config.yaml
n_layer: 8
n_kv_head: 2
d_mlp: 448
vocab_size: 636
rope_fraction: 1.0
qk_norm: false
attn_scale: 0.125
parallel_block: false
init_std_qkv: 0.0573
init_std_o: 0.0
init_std_down: 0.0
decay_shape: "linear"
final_lr_fraction: 0.0
doc_mask: false
dataset: "wikipedia_en"
MLP neurons of a small language model. Each row is named by its layer, matrix (down: output weights) and neuron, and shows model dimensions 32-159. Each number is 128 + 32 x the weight over its row's rms, rounded and kept within 0 to 255. A neuron's up and down rows have the sign that makes its largest values positive.
A block is one neuron, or neurons of one layer that tend to fire together. Before each block is what it responds to, as a language model described it from the Wikipedia text at the highest values.

Responds to: Verb inflection endings. Final word-piece completing a verb split into fragments, often its inflection ending: ask-s, tak-es, los-ing, to-ok, sa-id, g-ive.
L5.down12 [134 109 180 145 166 209 147  78 155  66  58  79 111 183  83  88 200 191 132 141 136 147  95 141 156 102 149 162  77  84 105 155 117 116 147  57  70 138 145 131 148 101  84 112 133 101 107 123 104  94 157 168 104  96 111 160 138 147  81  91  80 165 107 146 146 151 119 146 166 112 101 174 117 109 115 142 151 179 160 107 150 212 103 165 152 129 148  78 129  92 190 135 101 130  96 128 114 102 146 157 137 150 118 101 151 103 145 164 173 124 168 135 142 149 148 118 139 130 136  91 155 170 126 109  92 117 168 142]
L5.down30 [ 91 137 137 148 126 130 106 140  72 187 117  82 107 187 116  87 151 163  86 113 107 119  77  76 129 138  79 125 115 193 127 116 199  66  86 142 115 105 158 105 164  88  86 165 168  90 186 170 150 103 113 136 112 110 122 148 192 111 113 104 140 105 134 149 119 142  92 185  86  97 169 172 134 107 173 122 180 109 158 155 163 121 105 110 154 164 133 134 157 138 146 187 132 145 119 119  87 127 178 150 172 186 149 124 119 123 120 162 115 137 133 136 168 156 120 115 123 169 146 109 150 171 207 132 140 122 192  58]
L5.down74 [102 172 130 131 184 176  76  94 150 121  69 136 114 134 100 132 105 156 167 117 147 150  60 176 123 128 112  86 122 128 119 119 132 112 129 119 143 125  92 105 144  60 145 105 114 159 111  49 179  79 113  91  99 117  70 153 147 147 118 107 107 182 143 172 128 121 173 143 125 105  95 112 170  87 142  86 131 160 170  95 135 137 161 147 226 188  70 107 101 125 131 146  85 115 134 134 157  69 173 181 143 130 162 120 102  90 139 118 134  94 155 166 122 184 140  76 163  89 191  93 139  87 143 100 146 128 189 152]
L5.down99 [156 208 140 174 127 208 139 123 160  98 192  98 159  95 147  89 182  73 101 120 149  83  98 101  98 156 152 136 119 139 108 146  83 112 160  80 106 149 174 175 137  84 128 175 150 162  44 133 179 130 147 125 164 142 133  57 105 124  96 125 130 121 161 161 111 116 119  58  94 136 122 105  93 145 128 150 110  70 138 151 123  80 102 146 130 154 136  95 178 165 130 133 152 126 137 126 132 132 143 150 142  68 134 135 159 119 115 140  81 133 138  77 132 139 160 146 119 121 148  84 149  71 132 143 149 114 120 165]
L5.down134 [146 132 139 168 166 167 162  92 115 106  95 118 133 149 110 142  90 127 156  85 130 131 142  98 146  92 179 164  58 167  71  87 103 124 143  79 112 170 149 154  88 112  95 159 143  78 151 141 146  98  87 147 103 153 112 130  67 103  53 147 109 124 128  92 108  89 144 132 107 139 171 199  87  64 131 101 123 119 141 138  96  77 113 181 145 126 113 152 130 147 141 173  63 103 146 127 100  89 126 142 149 158 134 122 156 100 182 148 135 117 179 155 141 167 139  66 146 130 109  97 103 116  92 118 125 161 180  64]
L5.down204 [107 131 107 107 155 152 140 119 168 111  79  88 178 124 100 130 122 141 160  77  95 134 163 112  96 196 107 119 126 137 145  79 151  75 123 120 134 147 102 110 213  96 105 143 153 137 101 119 146 135 163 169 105 146 136 138 120  64 152 165  95 133 124 119  95 153 136 158 150 115 135 110 124 140  62 134 146 150 108  59 162 136 148 100 177 147 143 121 105 114 154  68 162  73 147 117 187 102 165 101 140  91 145 100 123 165 140 169 172 177 164 177 140 128 158  65 100 136 106 106 161 131 183 148 117  83 130 134]
L5.down234 [121 112 163  99 107 125 106  42 119 169 163 112 162 125 108 132  77 119 103 137 103 131 114 193 182 151 158 105 128 114  97 146 109 123 164 140 194 106 129 117  97 137 132 103  94 134 186 156 140 107  96 114  99 170 111 116 113  75  76 173 141 126 123 144  98 128 109  83 133 128 108 110 168 119 130  26  81  96 126 131 114 123 131 114 116  83  92 111  89 113 120 110 122 167 122  48 129 129 151 127 116  64 178 135 113 133 156 130 179 115 183 185 131 115 108  95 112  75 125 110 113 147  79 127 150 116  78 104]
L5.down253 [ 86 125 163 151 152 145 133  97 102 122  91  91 140 134 138 108  59 125 178 110 157 103 151 136 103 121 169  92  71 139 173  44 126 109 121 135 115 105 145 175 118  85 118 125  81  87 123 126 128 128 142 157 137 156 134 142  84 112 156 130 133  48 200 133 110 108  97 117  56 157 154 120 111  60 151 126  73 135 153 122 105 142 177 137  92 163 127 165 147 126 130 126 184 132 163 149 159 116 111 101 112 153 155 141 133 129 160 129  87 195  27 122 165 115  81 113  98  98 124 125 120  76  90 102 102 167  84 105]
L5.down259 [175 146 135 108 148 141 120 118 122 112  94  86  94 160 109 104 150 109 166  97 163 125  86 120 136 165 171 196  97 118 102 115 120 142 106 146 144 110 108 149 107 154 113 186 156 131 116 152 119  79 110 126 136 143  98 200 160 164  99 163 121 136 111 166 113  87  78 112 113 122 118  85 134 131 107 111 113 170  91 200 126  45 144 120 135  88 127 140  72 114 153 139 103 101 193 129 182 123  97 115 199 117 144 143  81 141 139 148 135 137  98 163  86 122 114 119  71 135 177 147 122 100 152 186 134 129  75 139]
L5.down291 [118 129  63 125 135 107 141 129 176  81 148  87 153 163 168 138 162 183 176 134 121  90  60 175 127 140 196 134 148 123 107 106  91 119 156 166 149 128 120 118 140 134 155 149 202 102 137 182 117 110  69 102 179 143 146 191 127 135 135 112 165  66 163 170 109 120 102  83  91 130 171  66 134  89  98  71 122 108 110  90 175 202 159 167 117 160 152 128 139 116 129 139  81  83 150 173 120 125 118 114  75 122  93 106 104 132 149 136 160 131 142 138 185 136 155  95 153 127 154 131 169 182 101 128 143 113 130 131]
L5.down301 [144 135 139 125 162 166 146 161 118 107  72  69 122 169 120  62 165 108 121 153 161 160 183  74 144 102 135 157 126 108 125 140 165 152  77 121 136 157 145 157  72 131 116 103  85  90 111 161 136  97  88 155 113  99 100 168 144 156 126 140 155 170 159 129  95 131 111  33 145 141  87 140 112 107 119  35  99 148 169 152 106 180 117 122 105 121 172 134 146  89 106 131  79 117  79  70  84 138 117 165 135  97 146 128 146 170 108 123 112  96 173 158 165 159 146  75  64 139 183 150 193 131  80  96  87 137 122 153]
L5.down384 [111 133 191 148 128 190 144 156 176 127 114  98 160  58 133 194 100 167  95 116  52 119  67  90 151 158 189 102 149 128 148 139 111 118 119 195 149 162 143 112  94 178 184 110 116 162 123 214  83  87 154 130 121 136 119 152 101 106  75 172 154 103 162 156 135 144 116 155 173 127  99 139 106 167 145 181 129 155 142 112 125 122 166 160 108 153 144 134 138 140 138 112 145  58 145  83  91 136 114 108 109 157 138 137 164 178 101 129 117 144 154 138 104 141 147 149 124 145 169 109 135 165  98 161 114 119 176 151]
L5.down387 [202 228 158  96  70 150  88  77 132 172  92  72 179 111  93 148 154 109 114 149 165  73 106 148 122 128 103 106 105  83 161 161 165 130 185 106 122 109 115 117 170 191 158 162 116 109 144 152 129 128 129 152  82 108 188 132 104 150  77 171 172 153 164 154 126 160 153 105 129 196 130 170 137 166 115 131 124 121 139 147 111 141 107 145 122 137 149 164 118 108 121 152 121 119 135 112 165 154 121  91 109 111 117  90  97 136 137  89 133 120 196 162 151  71 136  78 141 119 113 132 151  63 146 117  97 135  76 144]
L5.down418 [ 94  83 149 115 189 114  91 130 167 117 113 171 110 162 106 128 115  93 159 103 111 143  49 131  93 124  77 119 122  96 153 126  87 114 150 143 193 157 117 132  83 100  71 124 138 129 157 116 127 136  82  91  94 153 156 200  98 121 122 118 178 169 110 104 134  89 122 177 155  99  81  66 120 126  83 120 128 148 186  94  88 173 108 111 146 157 175 130 174 151 166 130 119 113 135  71  75  75 103  98 112 185 145  71  84 100 116  73 160 100 150 111 186 125 145 100  97  64 182 166  98 148  96 111 154 133 112 116]
L5.down435 [206  97 137 149 121 106 119 148 105 107  80 121 173 173  88 113 101 149 138 109 118 179  43 169 137 112 143  90 155 135 122 123 178  79 142 145 128 149 170 131 161 112  89 189 175 116 101 146 116 179 172  61  96 102 134 173 104 119 106 200 125 172 116 109 126  72 144 128  84  90 160 122 159 107 110 136 167 117 132  81 199 118 121 110  90 141 163 141 140  72 135 185 114 125  86  62 112 150 110 176 136 145 128 137  82 166 136 172 131 127 162 110 152 165  98 127  52 117 100  97  82 119  77 154 110 136  95  56]
L5.down447 [166 131 108  68  83 138 119 126 117  56 113 101 134 166 126 106 158 122 140 140 151 127 132 102 114 164 111 156 141 136 115 119 139 120 164 115 155 122 130 114 178 114  90 118 171  84  78 106 136 110 161 103  77 129 194 122 168 111 129 147 102 180 179 141 161 152 137 139 200 143 141  92 103 171 132 157  77 150 125 144  99 169 166 151 136 161 181 107 119 157  86  81  89 143  82 121  63 161 119 159 193  61 114  63 145 143 148  78 123 127 110 147 147 175  81 122 159 134 150 153 141 105 132 174 105 160 116 101]

Responds to: Anaphoric "it" and "this". Pronoun pieces that point back to the topic, mainly sentence- or paragraph-initial "It" ("It was produced", "Its natural"), plus "this", "that", "which", and assorted mid-word fragments.
L3.down111 [120  62 125 154 123 152 110 150 203 158 124 136 148 185 106 159 127 114 123 102 123 145 145 125 104 131 155 199 127 169 151 134  93  50 129  88 155 144 100 131 116 130 118  98 111 139 172 187 200 132 174 149  71 156  73 159 157 121 143  90 141 105 123 173 124  93 162 138  84  96  93 116  94  84 119 116 128 120 135 134 158 120  96 144 142 128 167 110 140 174 145 148 134  74 101 114 170  91 112 128 133 128  81 198 109 107 140 125 140 149 148 125 117 146  92 153 121 139 122 135 136 105 103  93 159 163  92 167]
L3.down180 [174  95 138 103  74 184  94 115 140 126  79  96 140 179  73 129 123 140 102  89 109 166 182 185  85 135 208 148  98 109 179 136 159  86 142 139 139 106 148 159 185 130 110 117 132 103 104 147 137 134 142  91 118  85  97 161 177 156 158 183 148  99 131 155 162 143  95 164 126 107  75 106 141 127  71 121  67 119 147 120 161 122 149 140 129 131 113 112  79 128 101 100  77 146 131 178  93 103  91  62 185 127 121 149 153 185 132 163 119  98 113  77 118 116 137 163 125 118 114 149  67 156  78  55 115  87 113 164]
L3.down303 [ 94 124  95  58 144 106 160 169 155 195 111 167 100 157  83 123 108  77 153 161 172 121 103  88  87  82  99  56  68 142 124 113 104  88 148 119 157 160 140 207 177 123 111 126 116 105  93 141 139 116 182 155 107 186  78 128 101 113 145 110 111 123 171  86  90  97 118 155 109 177 117 127 128 106 151 162  96 113 104  89 148  77 129 106  92  99 153 114  78 143 150 187  93 136 133  93  75  60 116 161 128 150 124  88 107 117 141 171 143 148 159 127 155 166  62 132 121 104 177 110 107 180 160  84 149 106 153 107]
L3.down433 [177 106 141 159  92 115 123 135  89 129 123 105 109 149  76 171 176 174 103 151 129 153 105 153 111 171 147 192 138 125 132 118 164 105 158  88 103 161 144 107 102 134 103 122 108 184 154 187 168  87 110 134  93 115 122  97 186 140 129 120 167 145 202 183 117 162 166 129  82 122  73 184 133 121 118 141 126 105 164  90 111 148 154 166 122 130  75  98 185 129 158 133 123 198 124 126 119 147 134  37 121 142 221 110 173 142 145 123 135 106 195 134 128 124 142  91 104 143 121 110 118 153  95 137  91 149 106  85]

Responds to: Word-final suffix pieces. Final word pieces that complete a split word, especially inflections after a stem, as in represent-ing, represent-ed, includ-ing, contain-s.
L2.down318 [110  95 136 129 155 119  94 132 143 112 175  88 179 105  87 193 146 112  96 112 176 131 144 106 128  81  91 114  66 145 148 104 181 160 137 146 176 129 158 165 129 178  53 131 122 145 147 135 166  63 149 167 178 184 124 134 150 125  87 178  83 155  85 131 146 190 147 185 102 153  75 128 150 106  98 137 124 138  81 110 185 171 147  83 136 134 132 108 128  84  99 148 131 102 102  92 147 126 138 124 137 152 159 111 151 143 138 133 108  86 140 160 156  89  99  99 114 105 176  95 192 175 106 147 138  82  77  93]

Responds to: Clause-initial pronouns and word starts. Tokens opening a new clause or sentence, chiefly the pronoun "it" after "as", "that" or "though", and a capital "A" that begins words like After, As, At.
L5.down4 [136 130 101 126  97  89 129  97 138 129 129 124 115 101 125 101 150 124 157 120 118 203  85  63 119 120 112 131 137 154 108  91 101 157  84 157 141 132 140 144 163 106 130 123 198 157 117 153 125 119 116  89  97 136 131 116 184 109 152 139 120 166 125  57   4 150 104 162  83  84 158 115  96 199 147 100 165 149 169 101 157 138  84 144 119 135 156 127  90 128 165 168 128 193  95 101 117 174 127 155 168 101 132 108 138 123  85 148 163 119 108 165 117 196 111 181 129 138 100 128 124 105 172 101 137 127 118 123]
L5.down56 [ 83  88  72 100 103 100  95 162 143 116 126 137 102 169 173 210 139  94 119 125 176 131  36 139 193  95 109 131 110  99 140 156 105 154 103 112  99 183 120 159 131 124  97 131 160 155 131 180 166 128 105 122 105 138 115 115 129 147  96 138 140 115 132 148 110 102 153 181  81 135 133  82 118 124 129 164 104  85 171  90 149  67 128 128 170 115  91 180 201  99 128 141 106 143 122  99 110 146  81 151 149 145 141 156 152 106  76 122 125 120 125 142 151 203 127 116 151 143 156 159 167 107  95  89 106 157 165 166]
L5.down163 [137  73 177 153  62 174 122 131 127 161 159 144 145  94 106 136 139 175 127 117  85 123 191 192 110 104 143 152 103 143 132 126 166 129 143 161 176 109 141  78 197 131 122  97 111 139 175 151  87 156 107 179 134 143 133 150 134 187  99  69 146 181 133 150 128 155  77 146 180 113 125 149 157 193 109 115 116 192 162  69 167  69 122 138 129 111 121 116 131 170 175 100  49 115 132  90 135  84 153 103  91 144 123 143  79 164 180 141 110 101 117 122 156 167 195 173 116 144 109 141 118 135 122 158 148 148 155 191]
L5.down173 [120 102 146 116 116 172 150 140 165 109  94 138  61 156 177 159 161 113 172  67  93 156 216 152 124  50 150 143 111 134 130 109 101 154 164 120 124 163  96 128 164 130 127 160 145 113  99  62 142 119 139  93  73 157  65 164 120 110 148 100 136  51 150 111 119  91 124 134  79 145 121 143 146  77 142 166 170  96  83 142  87 154 142 121 139 124 109 129  95  92 135 134 164 101 104 118 110 164 140 102 125 164 176 181 110 152  93 143 192 181 146 140  90 156 132  83 133 147 115 163 176  69  64 141 154  76 102 139]
L5.down175 [158 104 107 130 161 101  66 160 125 184 164 166  35 219 137 125 169  43 149 169 126  97 124  72 171 158 115 157 130 191 117 119 101 190 137 117 120 189 160 144 135 127 106 114  80 143 121 149 173  73 125 112 137 160 164 105  81 145 180 109  97  99 113 157 137 153  95 163 124  93 127 129 138 162 130 145 160 113 177 160  79 175  90 122 120 151 129 118 101  89  96 103 110 199 113 159  97 113 171 133 139 175 156 100 114 122 157 168 103  77 136 139 142  97 111 152 105 169 126  90  75 126 127  89  87 104 100 117]
L5.down180 [113 146  65 189  89 121 157 123 137  96  74 130 159 226  87 107 130 208 109 140  99 148  84 110 119 101 129 136 115 105 119 160  95 128 123  88 119 146  61 134 106 175  79 132 129 174 102 208 176 136  84 143 114 154 143 124 139  79  84 155 138 123 133 114  91 185 197 160 132 131  63 123 161 113  50 166 170  90 114  95 139 125  89 153 151 116 120 121  99 155 101 146 119 183 139 116 136  99 158 167 142 149 167 167 125 134  78 109 119 170 114 108 152 185 159 114 151 130 190  85 125 130 193 127 138 107 114 152]
L5.down183 [ 37 107 130 148 114 123  76 174 139 146 173 145 158  49 141 110 134 110  79 109 151 108 157 118 131  85 120 145 126 137 150 147 138 150 129 102 146 149 140 121 105 138 128  76  98 166 113 126 178 124 108 122 122 150  84 112  80 134  89 125 168  26 147 146 165 118 139 203  65  96 177  93  57 127 160 191 151  76 101 143 114  67 107 113 145 108  93 180 125 183 103 126 125  88 156 125  98 137 135 137 165 154  96 106 201 128 149 111 129  78 121 179  78  96 120 138 156 150 111 101 142 107 150  99 151 134 143 112]
L5.down192 [165 145 190 142 115 112  65 105 175 102 162 126 128  62 111 147 119 189 128 101 139 129 161 187 145  87  71 152 148  78 100 138 116 161 165 116  64 101 132 166 165 114 103  87  91  91  71 124  95  91 129 109 136 112  48  67  84  71 136 116 139 134 126 128 149 121 102 130  76 137 116 128 125 111 133  72  75 130  81 169 173 153  96 156 109 119 118 134 135 130 125 145 126 138 118 111 141 116 202 132 180 207 128  95  87 114 149  95 128 115 126 132 133 150 121 156 128 166 133 104 128  22 167 129 122 108  97 135]
L5.down271 [ 96  99 118 174 131 111 162 142 159 113 113  73 112 187 164 147 116  52 110 158 218 130 165 161  79 155 143 138 109 137 192 118 151  96  97 118  61 135 116 172 152 119 102 193 120 178 132  55 139 173 133  91 119 110 119 143 137 149 131 126 100 124  93 127 116 147  98 158  79 113 111 116 156 113 104 160 151 101 118 142 145 101  59 105 113  87 111 103 110  91 154  88 120 120 134  81 107 196 114 129 154 126 118 118  99 168 108 162 160 153 111 144  86 153 119 167 133 125 146 131 101 151 103 199 124 121  58 192]
L5.down298 [140 164 175 131 126 115  89 126  87 147  96 125 111 104 120  55 120  98 164  77 124  82 134 122 115 113 130 104  93 185 125 176 164  95 120  63 141 100 127 133 145 119  91 158  47 152 145 136 173 120 174  70 168 191 109  91 119 137 124 149 115 154 120 130 202 132 121  58 146 125 162 150 190 175 183  83 142 128 181 136 164 109  99  96 186 121 148 178 162  65 111 133 120 147 146  17 113  99 117 130 152 108 126 139  95 157 101 113 144 101  96 114 138  93 135 134 101 126  97 166 159 128 127 165 103  95 139 141]
L5.down333 [159  83 135 106  77 127 101  75 143 152  95 141 149 131 137 116 126 149 126 164  58  88  98 128 158 155  80 105 111 110 140 143 155  80 126 137 102 165 104 115 129 129 110 184 147 224 112 163 197 101 136 124 147 144 132 172 148 187 123  90 128 140 140 201 154 194 155 124 156 117  94 152 154 106 129 101  91 131 164 108 152 143 173  92 141 159 155 144 149  95 170 128 122 143  90  93  77  87 121 163 113 112 134 162 149 134  79 141  81  79 130  93 163 168 144  92 111 200  87  96 111  92  95 154  89 140 157  39]
L5.down394 [126 145 151 149 164 133 162 147 170 115 126 149 161 189  64 123 140 126 142 124 106  82 123 115 121  99  47 169 116 160  79 122 132 106  86 136 149 109 104 196  56 211 124 152 140 113 172 160 120 117 161 108 106 102 150 141 143  87  91 138 127 120 199 147 120  92 125 102 130 141 160 115 175 108  99 102 181 154 177 107 166 167 108 107 157 171 156 138 169 113 166 139 192 121 127  86 166  72 156 178 135  97 110  90 143 109 186 113 117 104 151 130  92 162 128 180 111 131 119 150  98 137 142 104  96 126 128 117]
L5.down407 [161 124 117  66 177 163 113 111 116 120 160 142 150 104 140 161 170 134 149 107 149  62 134 130 146 151 126 118  86 111 116  49 205  60 133 156 165 144  86 136 113 113 107 129 116 171 143 166 159 147 112 142 119 178 132 152 124 127 127 106 191 100 159 109 113 133 113 186 101  94 178 128 135 181 158 216  83 121 144 145 135 101 140 176 132  80 107 169  96 175 103 114  95 149 121 142 149  92 161 179 148 104 168 149 115 147 144 150 162 189 148 144 102 121 172 139 118 118 119 155 171 226 141  97 128 113 154 140]
L5.down419 [108 130 142 125 120 194 120 120 141  93 122 123 124 183 111 161 165 139 106  88 136 161  63 101 165  86 168 152  76 151 109  91 125 106 105 117  70 148 106 133 164 255 113 124 113 135  65 113 128 115 167 182 113 116 145 117 134 113 128 153  74  93 137 134 133 146 135 149 123  77 184 152 106 115 163 130 101 168 181 198 118 143 110  57 132 135 142  91 113 101 163 165 156  87 148 120  94 132  95  40 123 138 150 114 150 150 123 103 118 211 107 154 190 151 165  97 154 142 138 127 154 132 122 122 132 125 144 119]
L5.down428 [120 114 140 134 115  87 135 136 184 139 106  91  88  33 163 145  78 176 205 140 182 115 169 141 150 156 104 174  83 103  57 156 133 113 159 109 148 176  87 119 155 132 133  69 182 123 112  70  98 140  89 136  78 166 110 137 105 102  71 152 117 150 164 167  92  95  90 109 163  95 136 229 181 133 146 139 113 168 148 131 190 129 118 165 118 102 115 129 111 138 148 117 199 181 153 103 113 142 158 113 105 159 103 146  83 150 117 143 154 156 141 137 104 117 145  96 115 172 121 123 117 126 162 102  78 120 166 159]
L5.down436 [ 72 120 137 157 104  83  77 112 128 104 135 170  68 138 128 114  99 126  90 205 142 167  28 169 116 178  66 127 103 100 170 148 102 127 100 142  62 118  76 123 102 123 120  80  89 158 159 122 115 114 132 147 179 126 131  98 154 113 166 162  70 107  89 137  96 127 188 116 118 161 150 151 119 126 106 108 165  95 131 118 145 121 105 160 121 163 131 155 148 126 127 131 143 102 136  75 107 131  71 163 137 181 148 123 149 141 131  98 161 129  51 134 130 118 118 147 148 181  49 129 165 169 118  70 130  98 108 159]

Responds to: Split "It" and word fragments. The t in "It" split after a lone I at sentence or section start; also whole " it"/" It" and fragments after an initial letter (c-at, c-and, I-s).
L2.down78 [116 110 143 170 102 105 119  68 121 161  68 129  61 175 104 106  86 175 116 121 142 121 120 153 159 169 178 126  90 163 137 141 123  96  80  68  66 140 141 128 135 182 157 150 139 114 136 148 172 143  75 146 129 149  97 102 146 166 158 150  21 116  88 156 141 103 122  86 127  93 167 101 118 158 198 121 170 107 129 132 100 136  97 130 129 140 128  99 115 168 138 134  63 109 123 144  65 145 142 114 135 131 131 119 100  89 154 150 130 107 164 142 145 146  68 175 109 196 160  86  74 133  98 140  74 151 109 175]